config.toml
num_attention_heads = 5
head_dim = 32
vocab_size = 2048
norm = "layernorm"
tie_word_embeddings = true
init = "normal"
init_std_o = 0.00456
learning_rate = 0.00575
max_grad_norm = 0.5
warmup_steps = 200
decay_shape = "linear"
max_seq_len = 256
doc_mask = true
train_tokens = 112900000
max_steps = 6344
MLP neurons of a small language model. Each row is named by its layer, matrix (down: output weights) and neuron, and shows model dimensions 32-127. Each number is 128 + 24 x the weight over its row's rms, rounded and kept within 0 to 255. Numbers have three digits each.
A block is one neuron, or neurons of one layer that tend to fire together. After each block is what it responds to, as a language model described it from the Wikipedia text at the highest values.

L6.down76:138133082148111131147137158100159135103140126158134119136130148151118106111126120168158120113106138131145144100118157141103083132124167109138140166130105144101100107145124116122161127129107118135140106106105121123124132203123130113141115173136149147125135115124128119084099116133117150125
L6.down89:142127129108137114154129114124117131132127116129127112152100139080135093128138120123090124107152111167132110135117158141135117108167133100161136104145147131119145102130109159122185132119094110138119116125121067111159141082097179157150150138201119136170164140157103099165105118121157101137
L6.down90:162125138174150117135137119129113201140140150172113147160146098081169162104086119098153122180173149164154136149168111110139133139112092167130142125144127130107177129129077114098106083141092153175133137149119103140129145179137111150124092156129131127091136117108122114130148098136156105115
L6.down163:151136137167079085139151109122139140129129141119143114150128114100149146102121090126131130099124135089105124146098147120139147145141093117154146123134131092108131120105104125129135135175121120162161107126125143097115118151108108133128149120108133136170136159113099131072146083091135143097
L6.down176:139102135138139098140147098134147134144126100147144097141133099114083110145112119096123112111119129106148118143111111104143117102148103102123114156097177078149100160103120156146160158110140113162138067156152145146146117094099145168114097151106134122183092171118113139125125100098088102178
L6.down185:133147100125120134145115121103132169144145086111141144115165155115164110126115091062128127105176187096127128161155118126163147119150135119155116097121115124098080157116087092106092147128126108119116156140103108150181135126160180113150103157125129102107082107122136138134115137128115105172
L6.down189:154106122109143100147111140103096094115127130141085123124185120133148140100130112140119118104149140153156141145121130178105146126139106124154166174175134152114133106114091124089131101090105124123112143117113125121132149140177090105125130135133142122117132142123151101151106167146143149124
L6.down265:118121137161084128136175089123148100124149120179147102137143117108127142153092143142132095147112148190161153110103165122156142096146129104113153094147108122094144143127123127138116129117129149158111101156184102129142098103163119162156094086130109090164152136161141134150119152133079133170
L6.down300:153114120149135101143124139153142123119125168120126109137082202188152132085125105117111086142138100139156109106143115151089105125150110068116138136111125134106141094121141153154118108145115140108166107122143132140146077138069105116102141110139130163125148121132124114149081159132139145095
L6.down341:178130157152154113142159150085096124113108161153118144087110133088140109160137117138128129124133165106141154109110125143118143132126128074148187165126108171146128108121129136127137155116143146061126113168106136122139126150134130099138126073143145126135111138144146140055105099106168149141
L6.down342:131158149123128145130085112080130117123131138164122150080132145130162108111143157144123124098152151110116161136125108128127118104113143105129153115105118135106135155155175133137119097110126131108090155105078091148080130101111138124136146138123119103093102137195164200109154101165081139143
L6.down347:135117129151127134144149135105150131132136103144153129095129122141083136103116149114105067160131138116086120101119113139154131121138088156109130132082195138123141151093111127122162111109107138127158124109146088123134121126167122167106121153077155129094118065126161137124159179143139149134
L6.down410:164113168120121124092118164123139091115106084120119125120162152097175154101178109110123118134170139172135114143104084135129104085146098134131118113145134098122132131144096110187111124122107147138137139109141165096128145094117097075165134115119110109110153143123104076138094157104136180126
L6.down439:118089112099108130109129140128094141150091111163193151101101134154139089142124156134110106120171114090118138097158138107152144143187138129173101122138130115079107141136127139129082181116158113091122078111121098102160125129137113113106121144068153106115122122105119155139142125158112129152
L6.down445:153124105143110098109108074117160073133116154131143131133127113085122122112133114104153125142130110139131125129151127163127126094126165176130145125119153110148133123135090092138068150084118140155131144133136141172109116139139138121164147186186132117187115152099123144170170098143142109155
L6.down495:149109126131140101140124123154094099146125179153143116128135150155145139141125110146130132157131145162157084132176101109130110138114149136151102106133132100100165079129146154113127146115127134149156104105149111109119151084106152129158141124134114141154126118143141126086098080120124148108
Space before a verb

L3.down0:124089110116128122190150121143135121132100117146117123159128094153168150129129118133134152103083108128149123058181111145118132128139171113159146137143100119091118100121147101093098115146116122141118156157084128126136118109157156161131144144119176139121118101155124181117153135132076159113
L3.down229:168114134154106120127115103131118112119083108143099102112130159130130131113197117128106112166130105128107120137131160133094089134113151159116121068176139152108094147146108124116105139111123117127110117132128094117099137122126139120127124130105146099097104129128097130144141127135109178131
L3.down354:105125124097160091134126147122124089103154203123119084162078154101163163154172112105137125145097111091075110144117130120066115156108122142150104188159144138118141168135136148159124132120135143132186112145091106118111144102143119120140136127122126147125143090107100147103154156150125134125
L3.down481:137150149133081111115134086116135106124137157146145121085136070123182133117168120107149145105114116138139155068141142124096116147108126125116172121147133110116178096116149138133078171126141115163155144196114139091125094130150115119132138140143144148145129129146103142138129137137145160122
Hyphens inside compounds

L3.down81:134078154132130161107104123132153135125094144128091141101079134087118073132103143129112128126133133113107143160130148128082153156193147134149129144133113148106122117118136120129188136075088133121161131100121137121148132112155109123121101177100130154176084103122102146121115139150155113103
L3.down215:161132128136126147140139124128128115127121130146142140117124141046119081053171113116092128159139153105148138157098136108081110152157115092121080117075118123121133148158096133131111126078119130093107116145144161137157123120087117144123117123099152132155141136081124130122130124156113134078
L3.down228:163182145125138132144139165127120111121120166108125129123153135105167128079141141100140132127129117112055105167110140095182121155123092130102128118120177129133098144097124101098112106107134169106092157181151131160107107116112119156112143115114126128141147100097154163130099163162078115086
L3.down230:140143100130139115051122150112116124122089112121076129134076121164125123103126115106146153105134174122149175175120150175115118136130164143124152121136127136116139151093115143132135110115109131111150125120135144113156142128110132144138134148092133108104082189116144144157145105120138161125
Sentence-start pronoun pieces

L6.down101:136117104129124112130147132084133105113145124134097158126148151088133128154105152142106117142123129111119130104127125078103139070100141150101103167114077135140123133153128104117084127119120150128154136111085121118134138146195105122163152141104138129144173097109129113204180118123150123105
L6.down156:140121128126097118080130160070115143136114133127133120109084086142107122156128140137118095112116118124134105126185109154127134153157120096123164119089167102124125147075165081138124160137140096089213135129174123117144109100147125137131113141087146143157120132159125144146128151159118085149
L6.down220:131137121181105123108163174108112135142135133144110104124119143126125168086115157130106124142118138101173181160120103113112114151089081113093154109102086139099106119054097123108187160122083160071082154177123157158148093107109100142137159139108093139106114122118155127111167156130116136167
L6.down225:098135148116092094105142179094115123135144122115147103143147086134074137103188138152161104127165102133132136109152130107101161113141175136111116112147097176107091137129161131137089115119082151134140094113108146135137132138106138120096159103168156141129115090142140136103136149118088151119
L6.down282:114104117130123130120072150167121129183149125133110108110131120115151084123077104127113132117116145166134107148122124136093117201099136117114152149121160172107161143156158149085124141147134113115125107120121078138166077113121125145111122115165150152121124134180149129099112151144104146129
L6.down286:135123133123146153153171084080163077106142115119161182168121078144090117146161132142153109108105108128130110092119127166120157144086119120124196100115133141115132107118113121133102136140108087082109127118137153105116088114148073141126137140130098103120168122161132108076114117148154147130
L6.down321:127066135103121147122140154108096153151111138141139105111138085114129107124125156147116096087162122116148141140099153110080111116163136137133120144167102130108091105147095106102129135119142129077142124110165106104096150116158124100165075143140113144153119144144158111148151129163151118113
L6.down367:144112109165112188117104123104162103106128192123128074128144116135105127091167158090164121139129118113109149171134164113131141158127143143112120136160132172140097135129137144072120098091135115144155103137093130121127119106171128111107123146102100159105104126120095142131135166154092155113
L6.down409:163119090085139137110111158147142134118150094152151108107111140163085106123061146148119123177096126144113142108113089124137136104123164136111109135131196118120138068135164140131118121116140140122066115125137156100142130118173115131167110147152186091125140123103145096095121145137103151155
L6.down434:166159117098173105153103167118137123127103141144101111149118174139100130116122129145135140123131164186119142140166144133162144133116150108164147150143097162119130115115125118130147119164128170143107105113115111118132122093074134130144136115082161078146190109106112159149118129116117123186
L6.down451:130090174109139140110113124108154161113131113142140113140136146116134088078138091136122142075093122122114099155123165121094167160159143120078134155139124135134069151119127135146139111082127097122167128119130153095145152103130123113134127144128122178192135136122133091112112157148096152080
L6.down477:169091135115147109125101171121145162106134105126088101126116098110119106125148091132102149127123153161124124178137143150097131109142143113101139138144094125123148130078181133131192147132095119140122076112150095155154166106131143134104110217096134112158162099118175168148122137151109167104
L6.down480:164147195144140130143128134147124156137084130115102094114130128152123087087118126119121081114110119155147116120136115135107104135184155125114142151069130138131139153141157097116100103116139076126131137134115121136154132121120151118175135111136125128182106105101083132101096129116103139155
L6.down482:140132143132116145104114175115144109161169137175118130128141099160136072109111081176113108138114111134164161121138128113119079105169130127124157117106115132086093123091156142146099109128134115115153118127149121183146140132162140152142115109098090131146136122147160145079155149101082132136
L6.down496:137162156131148110090110089126154160109135115102072131154141118094142143090120112140127122120102134119172078086146175088124148155153125145127131092131105129138117137168130134128145127114138117131181083118179126118136159121124144134178167108123091150107148137136119194095121127129165077111
L6.down505:196131158151172132137157150131120114122171104113101110140114097073160114079116113136126079114130125122108092136134116113146098129135101157129070148150159163130131139115158104145166146154113144160118116124144133120141134171121138157123094134092193104091155103137102119141103098146113124139
Pre-verb position

L8.down193:127145112143131130120124152094198129136122125153144128145159174153131125137097081141143117141105186159113141079147123139154127114094131102158104153118106125121134104103117094110147141107131113150159106116114096126096145173141118105133110161140127116121127125130110125127102118134114135134
Standalone space token

L8.down437:157109128120102133114096152102122116090115126146162124113123143127137112107144147136140150157128148108113099166165105140107137131156147093145124105106126179096065154104145115154182138154096128162159107116120159124144120141130134124164176115132086164113148134142103131110146154161124133124
Auxiliaries before main verbs